Part of a small language model's weights.
Size: vocabulary 16384, 92.1M parameters.
Architecture: LayerNorm before each block, learned positions, biases, untied embeddings.
Training: a variant of Muon for these matrices, 1020M tokens.
MLP neurons of a small language model. Each row is named by its layer, matrix (down: output weights) and neuron, and shows model dimensions 528-655. Each number is 500 + 50 x the weight over its row's rms, rounded and kept within 0 to 999. Numbers have three digits each.
A block is one neuron, or neurons of one layer that tend to fire together. After each block is what it responds to, as a language model described it from the Wikipedia text at the highest values.

L3.down196:498414508438517411597510452521484476402417520562566496557462513622597518446473631570438477492560522462520494617525592392557499446412531526484562534484423441673520499530469552489553584511503516532474467517409382597522424484473569488418533413492472472584445508461506590499493544497536468471468460444529526520479512498535483423520502449520493531464554500497585458478495492479480552513543
L3.down1235:491480489474440487512440402456492474506467519492461427555435504532521505493466554506486513580514534476551571471472487458542512487525488513522534456391559469508430541524400479408513455440442548491536526520462534514513552498449515514480493494444496435473456574445520533571487538437552535479430516554550612517495506452482482514514567524572607464510464365524469540537499452522492469577563
L3.down1379:532554445573475459473468471596522537478401450528472492489543538524504535466418576492554433491591518510512491567448467517539508504411467478488417489518535475424472461539449437516531557475475440401490487494525512484485465505442496552488392492544561464500495465465528484569470407442531538489468545503475485414437479396470572593476564459545466550559527350517524506479455545593488434494572
L3.down2069:461532532535471435435508501522530539492498492458502485505481424617529482533501522444445561488514503439442533522440541415496424494474452563434457504466567480538477480532437551470489557440433468593502473493487473485531595478512538521468429534524505466483526435500548423531480426532489492418594528521532619471422575527525429536576506547571566540460520395511446571476534491496557503568576
L3.down2208:511472444523418564520440531524519493512433545580457465427524568561510508507434530584532454528469502482502516499569381495488500617544470481466487527513539543492577432466487441482546562515476431509551460493526538479471452590518565462436494482466529488536518558452546530543413429481464533530468484437482517573447477484506478460529632443476540449475510411487433495493511441518562503488444
L3.down2434:467530526499458416528505518533537437455403624512453472518512588506487591404458440548507409561545552501482556510517480511507570529566412486506459474460565591467506478474488504400516551556554471503542405524452555451536453478470484543522464442461541465485540472404552541569499506412490509493523503428437510553522495475452597543540574493539498488559524479483444535537550571536475407539559
L3.down3129:605491607490387544452553513458456563501408520560529491393535441566537409434554521469507500569463421510436600583520516541557459529500526527551524454512490500457454505460517514443516467457535390525602472490493489417509546538504495443530442471518439418507526543433558457476479489510474488553520446569466486506566514458510470470520511490508497469498560465485561459430467506584530477474522
L3.down3267:480517548517488468471448474493414496479525487384487447488429534482550516437451570531596459490475516595538539481452497508485564458432458459487564579453431453506475467558476552473510565474476487475520485553509515413454477574433555520541503476520412494542545488565519501523506439515540493489488463469508482499576460582461464436494547611469500478578504419432469531432524466553494553461540
Description: Final token of country, region or city names and their nationality adjectives, often word pieces, like United States, Mold-ova, Hondur-an, Chenn-ai.

L2.down2278:499551563476528443633374460521509482493466547473494471499489519479487533483590428449511510439501472583485446504584550583504595524551501558540521523481484484478540463447569548471470412508475428472464538500551526571534518514600490415525533469561410448528515544483620586514478556472482426584537506471512557524531429489438488523461517442510507475540482471487510471476500414458456550486514
L2.down3038:483570487520533444491416435518509496516499550505487507446523527474547522437635477477473498464488491522408457564562564512550534529549484481453524513400473487528520446460547570417530508580515492524538527515545470528589545546480529431539529444538455435492539480515521623528497585464465444612506491507503611560488419430496435505447523492451551499583470444596456484566494451546467576435522
L2.down3278:393510506600580435514450537480463547573488455561533510457410518477456541631574462536495500458485555412477488423542418646582507428404510493491595489469624423473506523468513458455447466509469475511461595500512355509498618449596438463517390412504412538530548419508576560507479656504419516556549556460529548495562571436454511434544513494462582503503458579547536474509523485486500549511527
L2.down3314:443513543556476392525365509489509516577523393485518514514539511495518440502518525445482560425538523532437458568590489506576497508505479518462522542474465514442503492486525505425513498644595494524551503541498537565535565536492484491493510419509498559483468549406513618476449602482459445659530540533544547478535493441484441486466516560456508417526448528633428513520519449438493593413538
Description: The last word piece that finishes a multi-token proper name, such as Windsor, Brno, Purdue, Taliban, often in tables or lists.

L3.down347:496542444455470478585413475492501553466585479557484511435518448469557493507444527490489605502454512468460522503541488527511588473455530460496518461526450425508435500437564562568522439514582529476431528414556503553446472552451495487517580392486411518523542438442484579413497534416505483485488493446588456473568515501435489405492463415496586508501474576449436453501510495465579570536469
L3.down2033:534476521489493521553530503477421494492467628464411448444539497469521488591562553511481457522573550407463566438491528463526558534442524580527559424559438539527530550544532413511558482449496567552492505445526468471512586528453464543530538522447566395593551590471489500525550501528535538547557516597530614462456546548549513477485530476519417484535496609481534552574480506360527510503517
L3.down2255:516601439523537529545442461488491506578552477535468515547533527472524520466471464474547547532398519516473425459508527558444443613486470386398438557484512549540468473493551446547464480500487531537463535541510465528589502448476574541523452573595468434521437479415420480466530560659482538525525465541500530444464480540592515529613541543444457472512496494515552559505466498415440470469441
L3.down2464:459534492468483432510465512473426473543573585410399522534519409557519542449452572588485463548483421601397577510507563419572524448572466455511422466423544498435570549506466539479622472538464489452492553421471463390578518485456587528500491449550541525504415455538479545544496489488504449535463515505583520518503470598475574585435483438448513586466483520506515524494524483435558560499571
L3.down2498:396471477491499475551514578414474480561473513383490496481532478407555506479465470486450511556510528478475484562524494479496476474521556450531471456600522517581574427486478456455399484424578480473490550422485515419371547481493492517487514542497505494474522579528486541511479431584469620487477482521541426519450462529476515475407473479473474471542589486514492442429483571475568465429489
L3.down2703:464480522464541497583433503501527499539538464450525498463523535457399507572560487486512469539470509483453529573542507509459563587512547467444491413466458517539484528516582421567500485461606553526458581502526440521564462518488437553507579474520482518398463537495500495487483580458582413474481520377468397418478486429437481504504436501515523458458504540441556518425548508466583484454377
L3.down3446:521626518459562504489615443642513517439521520553491444500586437560583489522544573456535373448512435520492492519508446492565538479567480482533530535529440505558480471453421539504567582498458524552624473464567547472526377513463486489551493535448513561514529487538542512570544560568457452574537466544453575471445535638492497522449555429571485490497488527404523501532395360511504566426527
L3.down3812:464410526396551494526558462463455491407568428510490507456489542485572541508470461524490464420547408520537510368432498464547418538437534507586465464476507519499488531541460546418523592495432523480507399496550462462496544433546503536525505507549512528512545585455463434569499582511441525395530533521526488453461430521447468491529468499444516506514524560530515539487495522493497514455484
Description: Short word-final pieces (a, on, as, at, th) that complete a rare word or name split into several tokens, e.g. Comeric-a, dé-but, Borb-one.

L2.down1351:456519532486539416539426456493513474522396540540521475495400562530562390483536542476430496508525471681545516525504482499576495536496450463441562507554462517460546493497521599435471550512505468472509457496503563527519605591547491439594512518493440532527502466491569526474458494509553448507538452466551585494476435536441483554504504423473612661560514548480543405561484503482468574505561
L2.down2503:468589510483538482437531448563424497474416586461536482471491656544549508561475527558505651508515492585440606495521509494471453473502464510595526497417534535539441487477521538499534505474546575529455522536483482519507451437478441435563451421595478497451488501450479572529481414493613493549445486612520594496450521433398576437508595509499546526487455495527425497503469498428465474413501
L2.down2692:418533433521517442535461547470561538463507436483576450391443508476488518455593476410513567575489476565453488525544512620387509536542499501583483440572516499514548520511544507508490491513546500478485444488548454535477456499551499504518531368490441519432534489480544561515497530476479367507508519591558547562478608461486374468491538476473503467556531615541430444550514525489512492470507
L2.down2726:479535481509593415501522456503448468543500457560520590484454504488486528583545451426461519455522504631436518477567536551570446536433466506489545526483482530491591477395480545447537482536563445501522455433539509509462531526524485462508513524527424458457441492500549553477497591535505372504455422519492542533445468484460536612484440493471607556585485487466470496475463503401528587474502
Description: Final subword pieces that complete a word split into several tokens, right before the next word, such as concubin-age, surgeon-fish, tru-th, Surin-ame.

L5.down607:465572492548521445509512543453542499563552517553520494510563591539487461431575480508513480486469493503555487547509574524505474534515551579469475486584473463455439577549492500527498444461416523510512469586420562584541486541543542552537527458530464531536480525499526537488434466406463485516496535498605470437405544521432604453539460549527404536599573456543485405516617402481488485520420
L5.down2898:542519537508427475572430530360529567445509515501508437528505503522492540484516525537496471469516526473553424525543576466482466525455477528451530499490538498542457453482528501420489502432564537538460435512444487592450540502571500491526461539452462454564437533560415538550445432540586460486437561442501499471486501533485487547546592524583412486497582397550478410527494496560508505613384
Description: Final word pieces of adjectives or modifiers after "a"/"an" or a hyphen, just before their noun, e.g. heart-felt, crowd-funding, dis-located.

L3.down1059:491477487494437532445539540519450503505477540401519405460520441554375475535421550527512519470521563456531414522466555546469465547462511495535530444567418436613459509462549483494479505431452531478530522533438424435463481516501525479440525496504513544462520508482514528448497534423392404534601480596536491392539452511418536463506445569419497517446630541473498465430478585481582440436327
L3.down1323:555492561543498542457465519540496493422494534465460470478428506448460492645455471502527558537487497430587488467513535446549387433500470565510516439516529430494600490588486509569463608500510443552565479519537425544553550481539522564494485564475562474470562507504407485532447442520437411469523507482449411523581457542458492531607496519492499586538511472492551495448614521559533371502630
L3.down1581:503457455555438422463514574441501502438559513468585425499532498489565465566407503507467381479477561430557429495430512461419495465471449502472449468480474438458559483496458468521500480461513546512445466519583584584438568508450497591520518494482548576525554427549512554569424402522560502504462483557515480486633492489525530514472468508477513557573462568452542403391493545435620394536470
L3.down3218:493596470542496522525512503556511495484606549521432519545495565454512433464445530495471498498505553426476543461468503485472558487467466436541452468504470548490492530441443492531523484562512482514498475542417489419510417577468462462536488522543513452597563504526519519497495570490463442517547515525584455574512547553531538529512502472418475483437503512457454511540620512522508518485481
L3.down3220:545486464419491496365463460539484590411511465476546605472462476549549518545608564544511434584565531499431517527540463501444534611515448540519456512442457490477486504479502489599489516481472458467456439538498539567595383542456561465539418455492466446433596542482489498528608528580471508439523472487486582570576451540457568522451435479454444433601515578454470501524492540506538610564515
L3.down3250:520577471554455433456525501490507451470473561458523510506418503514523446564510444519584495593570602459522521503497482455574447389517525439469428534432543499485534528495443471516534607489387507560449456480501441475473581423470502454548511491532498434500467474479517462499563467438537482467444485553461544397596517546548581527530558462419506496490497486409461515482441435570545416495434
L3.down3415:508471516558534490523455490447469447564576631423427525592508525522498463476493503464570544523521482530537532478524419526486567545519510420538464605515466575501494544534359533579443502473494532557503497453581362538467552489538550432557556492530386495512493510507474552580468467409473463440445427437464425572512397515447460481483438464449525562448539490499463451472509530513518544560504
L3.down3715:526450515462600596444528520579459499519504526593451536477488447452517468468547452508451421461512491513475535552560585474519505535497309446555522484379552495498526402429572544460449532489554498465510492583518410489506527479490571474540554462424487459558517598576510540541516538430522507596470475514509493472475443457456546542388533609466466593496551445526565454491607547490426531464541
Description: The first word or word piece right after "the"/"The" that opens a noun phrase, e.g. most, ability, end, beginning, other.

L5.down142:634457456495417561482532526529597476476482571571545460466526375496522431493508585516461494561528469585482473483466485466438466398541405488488488461512497476496501424399583548481494573529554488470535415503503585392464431442549507607534491433563566490486499599470558511503433430417473428430547473557532524518532457551457463396494481514443524424517494568462565412478547503521442466493383
L5.down2940:534459598441421458540471473431628501474566473483483556366465578535517376521558473436476429569400484433494538419396552572474473523548484507565486547442462507418469470522564459558444472496484480580531495502455433497539444500377560546515548468456488407490512505586596472564542538475482456537539521540447528562554494584533590537561504551409532491562424517414386502499490552624511574519491
Description: Mostly "and"/"or" joining adjectives or modifiers before a shared head noun, such as eastern and western halves and plasma and UV instruments, plus other pre-noun words like wide array.

L2.down775:487611541434476505568510532508537489470493561472453546617453506540480497520481441429478409501522512569531465517508479481463530539531501446439469483556535513548495405482557457381480535424423568490419522538436549479576565436476549546560469578519519431547521559477527455449531495511466548502482505464649497493509513442526488531486510513434485436564459453468507620529452579473612432594562
L2.down1791:615481483508527566519530484543486563424463528574542433500542484539506459540478469544505486587493442443493533496487476540498544503544495531560579615473599531558615533483553440451545578447532514499487483485617511499499414466522392542492523476472446521493510589493555524515615466560592483486458433441513464455513577588522492534617486554559401684529474512365528432550442545503473479546607
L2.down2995:496492504406487478471472465488546409495495437488471583488471528424474533469584496511590551506547490530478558517563512493571578521467468500511461507467458596482495542456611488440484460519505478392521499563517482595480568459549546474498444507474517525426522543431454510524447491598486510516447574481507501578488453481435502471548508396462483545490562427491521463509479594499571462522494
L2.down3370:549461445511393497538563508487512561503499547381470559492518466567564384437520474464511496502467505540502534470480486532511414483474548540532429494547515553532561460584577528408578429406477510483454470485472441473483460507538433485432487418474517505438482516483546542524610478666556503512422418478476534446514529547382523547526439538492496598508479478472488453515520457517512490518507
Description: Main or auxiliary verbs opening a predicate after a subject, "to" or a modal, such as be, have, found, are, in narrative prose; sometimes adverbs or quantifiers there, such as much, largely.

L3.down55:538543495502454539542559559500615417452550538506471579541554532506466459456509463567446499466525514494500518472522494540453500488546451551540512479518510421541478522411628474496536516542425481443600532522439377482420436532454469393559404507557513442575485543455522571511506472444416477478473452492495432511568448517494463465405548513549437500518479507449511564533514448596532563430499
L3.down270:550541437463552466436450476485578447526485454510443524585402426522584436495441545557525553529440523598494500525527423525422532532446470448412472578444510552533506541521434553424446535588550515551525473512430568566504478435424484434514484405470555502486431563575498535521530444494529528519485425495512461493467476543434460552595506519441477501527450528510481444586483496448485489540498
L3.down983:507559441402479493483412518513492527493586482508494569444451476490590560598535530476467567555519484530507495514474521565469535512534486559532500499471478500635504492519569614441497425526435413494499549594600451572507543511519536410466355447481394507537438523548547550525411485448483418546583469489542497509475498606504509446463461508475534554492478479472500450500571453476437576446482
L3.down1054:515420467531397487485469503582433474442602459534456434499629489557516549468521447468547474462432438479413467495506460389457521520435465423507417481485476539531465488524554538495514550495412509505483530524495550457475457507507522367513471483466490477501484549514482513475488488497457556446533455513571538422449541454522392546525583593416459492532437514577524570601460643503521520508519
L3.down1935:532467490624562499573529502554473442509480452504464447510499391518516481503440439397588346459549526558458534459537498503427492462483520533447465565507512459582553553434500574571494548500475523446453493518534498512462519482536533432535376425537425492526412464486508543356426436422536428547444431558565606510457448522469506504421442496538571488405521490473527491478577511419573456606432
L3.down3288:505609582538435520574390458494482476537479554503422526506488527543403536540569474473469466532492536544479499505583571541510542463515449506613521536413489440460549442380662559475558500525509451504476534509498497558451422561476539425583451513553437551477463508502556552507476519519428450558476451519495514555509443516409522558382483512475535463469440476496552539454480348545472489458468
L3.down3460:494502532508525436501417480476479575425540575480472465477470513491614519527484532449550546439445557563506580523513440507560573496514526523473465451559458405548560440453500486486544509606471499503457483640540414542480426587529570486477442405460416519462465525459497512489466393392467466497528557527580538489524513505448511489450475533423612470512443430501528515565560525475500568499497
L3.down3813:504596472491495476462491439500445469521485536471595511458510490594511545493482436459453498519510504519503506489492517459438529481449492539412523410501590539482492546552548526529548592407523510508523412532579472500503582523503453528512478489515516419539561482553468521539371459512499488459586462494407503538497554452427531473603484495548518481513622472604532507453478483569464497518530
Description: Last subword piece of a multi-token proper name, mostly surnames and places, often in tables, such as Fur-man, Ly-ons, Old-field.

L5.down21:555581454541479573499674552499465566461494580512514507490488468507523453499447447550557465453487475468452447469407456590506536560460535514568452493460533465532489433509430422538497499559408513556430470570463657483499457535507518497574392391494436462502489552541425558599470639534448473482551482506440489548596573556563521505523438523518462511583532487495466482396617425418535477544450
L5.down3350:607493470418517568503525540509541608629539456547523487528487592512485420563507520532495513476562472445494596500487400504492580473480613537499500459438568520521507460566516447456397445572468508617508510524439556493435531426532459471528447437538426546523538575593479520584501480478442539481551550372497499457442516607544502652565429444530415493512499475394503527434531411506495522578600
Description: Infinitive to, modals (would, can, may, will) and not after a modal, just before a bare verb, e.g. "able to raise", "could not seek", "would eventually".

L2.down68:510394477519496599459547512574489467568575468497499511437529496452540463631428472499496558516495537519444594596453556474544478567573506484582439472537554529467620599461489519493527524467343564609497473473497477496458509550536557469535514626444554540433465473491536475427593533406455453466423487546470429433492525558429651615554570391413530594543495513376539485489479450455463535510492
L2.down529:498617429584505591488538514464560486467533512501493593535537519430475510487442434415470524496530491402475516494416634434429532408501465478451445570487450560405535592488522481409508466484385524475491559491438442524567568544459618475470441581407569435554545481457596353438508565409509432552518527512560478501563545492538468483557472475416527543514535531495488446456520470505514518507603
L2.down2075:543440525547468575590525508570453472432444524497542590526511475430555512507492445400387423512439444556502535519494495499532573477448467491473489626570572558534503467480529577475471572466554427465557428440466550410411481575468568465446526477513470419445525479494570503441453362436502413509458458530525553441451507493520545485466451479422531476615513524487457436457520470506436557541545
L2.down2823:456468467548499460480567531451364524473563578427451514446460526422508510468463551528456518479486549436469522450586466563474521466498577627583582489548443525481442574575552601409392493474396521449520526524532533526516463540458472559409466542473553496529502525470640485423489565423539421531485450517438425549519524555557510550532562407531524508540493551442528477465488509548411536429533
Description: Abstract or relational head nouns right after "the" or "a" that usually take an "of" phrase, such as part, sense, version, Republic, period.

L5.down1038:555486520507440511452451542501528491545534520542555469488495491539451437520586511477448565438495495445514490543469475496504470488526594492461613517510559511444532488532491566468477511404545466539499559590492435502497528535656530469536532521411419432487506473540464549508583453532545468480478464529426503519488477489461443471558518555605614566464533517551459458365470562496500376447544
L5.down1214:468515520581562504477532549423511563508480595493457387433489399503483520486494460560535497587446442543491451489511525493422564522497476506509446549570523493574547634506463416436585414483500516521493437520463541442496513508503533583494511551523495506562518538480499428466433467553482480492538507528576583550523504539477531476555482511539508508509485447461506530437481458479548554506471
Description: Adjectives or modifier words right after the, a or her and before the head noun, e.g. famous, average, first, incl. endings like -ular, -long.

L5.down866:526493497487545502435482551539533523426378577408502508535631536411527488486464501568503429499496495506506518489547370435499525458562464427419522545399505581472528567410499443461580513510488517444508556420486516387440465538459529439514509395603470397436529524515444469449430472584466543515488560578409522492617593479519445506534556500538555516585529353446606404475446456516571524544485
L5.down1079:528503465597568396426606438510501520545532539517456596449617491524483511498471537572486481519514527527520472520425440479545488457531426440550549462518425552485471420425482451452497426461437562474435458523594461538454539532419389555496574494560474475603441465464515607404455544461480606531592498524482461538578522386541454479556516499480510611479442474482417391523466525529484483444484
Description: Last token of a multi-token place or organization name, often in location strings or tables, e.g. Northern Ireland, Istanbul, Santa Fe.

L2.down8:466502559567521445517445470543474489530450425513544537466438468605403505512458511445555494502595437455477444557410479510431487499519476489466439580419457477457447447546449457580484558437407487409566446447525450505536519567482507512560395489525561478528467453509504450517482509520529545575443516499461483484528476382552527414492521374495528524556471372504393464569512513486464479597495
L2.down2829:524535515586456464470515494495406520511348529533462451523512508489565517477461469483542497541500524458465443534499494490509507474471525476449540570526540518439494529524472411512449532451465493509494534469471503458461410531480576519490361486571558502512448450521513572522462490418519501454489453543442435448511382423517459475493477482471520483555515454464461520495474500621560525492450
L2.down2839:519477503584521445529456492644539540472466486487409506487451442529503491473525538479498465549509545546564441513385473534522497459474498470497556447457514468527481484474450440451502486424465486344516521474503516491489485510528596509480476545485533463586490526471579531463471498389496504473474552590469498538469564465423576481454571426552515543563456445459448500508471475462520503551548
L2.down3440:502618504542553459438471552467465532554391526506482466512551536541431460482394492448529513534506469504438452469425418423503548481487462483544420547480522499442510421494567415550476547450447534425491480507496490491552502538485570505557489498530603464491414466520519484477429534448508553558488466567416541403496460342538597427533471488522433469589491402496480558492506494531481470543474
Description: Names of countries, U.S. states and large regions, often after a comma in a place list or after in/of, e.g. Turkey, Ohio, Japan.

L2.down323:461530470594566450495444518471552455442448427604543496401535529447515519509541421579514458539486412449466518469531498452490484536498502447491519500471570471463452469503480533462518532518561502490637527406488503453496576481560533517472499566495582539594488510485462574528441423553559461465390544578490547453607509452375479450470516384506525485577450520514493601578515501550429488556513
L2.down2666:583471594502515475536492445520530485413444496537477416525461550432465397485480533514516510500528416466466487446513382550506457453496452493521430492453486457468491531571544563496530491464545499477434554552537422501478474444533612471396472581553527583535593513440568550526502529507489480553430480570509604533446470495499443532619572468496480512486499444468487528478504476542466517421455
L2.down2805:437546412507614514473506459452537514511534543473618413490421533513413528473502431479508552481477538511395522449532498484520516545496469564432417459504571459435484580538562439468511501396561507461542586451454514547608580418453381567453457460475463434615539498485551413534496522434506497365532534518437555546431598414502536509417512420497520478473516488472530480571550492462535470480576
L2.down3094:511437488497469451467418529506503579552487371498538474442505397499463553498463454530461556554566416496554668583504530501440497478428482505427530539490393515418537555517534507450581433560433446490461462524489463499488518413542614429428407618494499482525463472501545602596489513495577512417513512484483452510487531520498486517480587521581516494472506483565425529461546566542487405518518
Description: Tokens inside sports writing and results tables, mainly score dashes like 1–5 and 2–6, plus team-name pieces such as Chiefs, Swindon Town, Bullets.

L3.down91:584539433575468590404468488534500482491468511498468426503398437569535495527441438450431551459449485406492453513420585522565403546480518550502492543492462449489492460568451455541535537479546546512550508578432443530475519471472489439575446490495496616500498537451556492510607504485548497481523556462473503552420561582423409463516459426549599518556402554439416517487535473497452425454475
L3.down160:426436463486609450423501560455474493408433528470544454521568556550476550548566477500535487553581573475473543525560370522430481533594507390491559483400503528515576487546513510509528488525501534573470445539460493548530495484493609510505499458566500426490524518458467486504435528427499439524560555543414496476458452478586481471544518482500491532441632553546471478504463554446488454551506
L3.down1195:454531601478567506493447464553562514573549546611511438392535464518473500543522540454426466605505501491520449479459533551501532417554547445480533545514574437504395476520516418514495415527576495492532453470568477517460511508480429504562467546589582552501432586481525442463409567555576412654591493507455441507402428509564479489573542472499434547569415529483494468400430493544442481547523
L3.down1386:481527408519447591509496523433539522524395495513539518493533536483478508471506409493489588364395504413518463501481488530538446542540484557530445482511576442493506600600462538513559547393474495530510544500495437429556459531566467525423495519463557526472547482402430366459501521518468524516506470487453489489556432537353445520564510473509509521495405458485538478424420558528525444528483
L3.down2024:510554445495513590525519544481540551551511519501572588527467387490429483426482527529474546448571425591459473546437513550469459438490533503503512482455539475506403505492535549551494502471527528488430635556555529507514507494618443559481481571441497462566587604617459493469507486534443456410557491509444455542410470580370413531458491523497466493444506540478507581433456431445575455489459
L3.down2781:475494481542559536456506538440500410521421510532554522459497471406517539475480548547480575406578527452425584401560480510516511445458547526371586499534522529479604506599513412490442558583489531597592435529499502518516496425534521434467489485490533542486510570548455460508491479454484514515517469546541452446525534472458409518448396421527418532472480443468555482527543493486421459504475
L3.down2826:517437484478580574456555449460526441465436502571469371466547447459499521505385426504498465481468427580443568516543520450519505552526511471504411541445605529516518545470396529486540463453479550476494466553479486485554523532419536485479497497497507474495489491538468448520499499510512432430552472490449497480556443583436524549462526379557477503538548464487526432517499501441488594540468
L3.down3374:494517537521531447449659471608501535542431546495396438475517483464532531496414473523509523489421522486504466498409478559569487566487495456586465499583543554474540498444538508517652478452439523442492480540438398446500518540399591476496445465450513515539568499524445509487458470502480509476516570408499506529600431503531479498591584427505440563525474490486524436548491508394447485576478
Description: Final pieces of abstract nouns, often after "the" and before "of", such as tim-ing, announc-ement, revers-al.

L5.down1801:588498544497570466536532485453538386545510448546520517461508474534497492468553456571564530399452492485513482546566501523508511491535603560496471420454493544428526472433519502476507517503423537646512505417600426576495422525502515493473482505515533540479511473481523445458425506472471591512571410505435531476472478491560503466565544613447421443537439433470510513536472393566512506516478
L5.down2606:461525492433542415589393563416460510445442498465582546547518504473407470435551508499413515395470516549607517522461484546657536545471468569540482550475435494517489493410512541466462533499485498507550437555547571503515505544538461430625547483477520399455554591584446563485533543483587487434555465566515570519529514669488556408503538534495547408567498492448507498522496478543525551512517
Description: Final word piece that completes a multi-token proper name (person, place, company), like Red-box, Kits-ap, Mao Zed-ong, Poplar-ville.

L3.down496:556498604443498576463523568487550478515533509494533568463621465491540560501481461537529493508510504449574522586549489500534498467481536596540502472538481473502491478407506374471546399502508478493421503521474588467522542472541459444564421520409504563504504465587469579522492503449502557434570527449550535482547532533466561584506499484502487518491505613575566510478524432472607479501504
L3.down987:547569508559404482488486428497499522519492539500472463524477551545544544513521410436433536410534494510570516548481546604465513453592583531559527509543486475559480441449532513522457499544455528444541447512475623472508457543500471479551536432461538498555525499568531525480511523466452503577446507578520480508473440618467484556376599477454494536516514472459420606463580505511501382500577
L3.down1254:583538544512477392572449464413474498463538474459473479454484472490416505447455482528465483470496532409493462500576455446463518451528555538508507331504461489587418517546531441507437486477486543511466515468506551543531474545505538536470471430521513521450419525453509515607561543427586502462469521442500505521555537545464386495488432563454437538499509522432420522546491474544530410452484
L3.down1550:495527541504522510438576453570563496509561534545501483445562415531533512622512490507498484556479426524530438596486449526455476504535565495520546406432521544577533508533494365479456553611484522545473545545412551560461513496514426456531430424535514438501478410582501500581513515556547580441587432479536510440513545529523454522427483585491492478580510564479523493431468425438557487462441
L3.down1619:546538429521462451478536504565471513524595507525484537483598534511467470574413452455480471619437459442502491462455429565478477547520534455528534485570540539575517439471413474561450453497507406561571450494490562522476503468430356472544399490412584493466498430560485554621575491487481514465571492523430573504525557606531442510388453458447431486558452540433500451515470504547503518506459
L3.down2636:528514503552450506419496565440475483541535511507453454500613481460521381524541478561498560561547467515592459546481496436509488453415497457531491434515490519616630480460438401449508469465493507397527530443449554561396452529437545473592494441524523543534435497589507547519524481530522473462421563484420568515482468554447463514487469541430478483481415648530501501461469484492461559503516
L3.down2734:594431509464551600521585502519553444469426438505531456462438515495361525472554464484495445547430506415606521574556468543461510537538471424526573527545462451460564522514589449535504488589441516502471561492577557572511501492502383500472582438490536558529560530500536531423466512511496468504486550464484464447493527492432386427405514490557450519471498454502482522466438429522519509452486
L3.down3481:535547395458450470471489527519465544492473556487559492529574498577565512589516455517546559553443432449499415582502511532544465571448593585510473560478485407603524498494528397538471465579414557525393572372482476534507523485559503499575463362492462592473570443542532554562523536510552431474525502511508532514510509504409509451485451446511538520527543516490514451442459452453570441500513
Description: Words directly before a bare infinitive verb, chiefly infinitival to, modals (would, could, will), and the t of don't/doesn't, as in "refused to have", "Don't kill me".

L2.down1291:475404489525507462447546476466481508615486465561533569539420561558459540480493483492470541541465553465503537542575471517525521491525525504466558489512437528509507543463520539487538420543504505457500470515541493496562535486510560498479495384542575527463496451359487574494557534505534421525544550547549602470566479534521514525538430492427600456596510588507530470524363570510404499409456
L2.down1444:423504504609413567486512497434555460462502433535425581556454514457439400533480423511559446501529547383467474498584473506520479527523542404390396525543594435461442588545646539555411621465460469440489481491515461518543527522500542542456539449528462493463400555527442523439422540439475448487505535464488560523638405504469499472479449434511466509508419446616559528563497555440485563479520
L2.down2792:528529529521474384578488552479463352454490487508494556467532490486506434553508503503415533479445501428463428493519516560489481479558566534524484466488548500515422529423542442570428469568527452545462553482481436546515450583502451522448608502516513524421495530475509561497480577474449442465464480549501563461524517529531489484522467478462499516512426491543493515498506437518477501409443
L2.down3172:561534484562504528551457501547536546441491413519567512482522560531486445454468524490437502465393536478477473610515540558490539534494438502406546497569434441456544541428568480437546436516620497456459516480448400554580547525601537509505504460595435401512470533476508505498517514538403462508549515391481531518555476447522529537524493470473511470450541496495395458426471574528443454524477
Description: Final subword pieces that complete long, rare, often foreign words, mostly proper names in lists, tables and taxonomies, such as Persepol-is, Luch-on, Lat-via.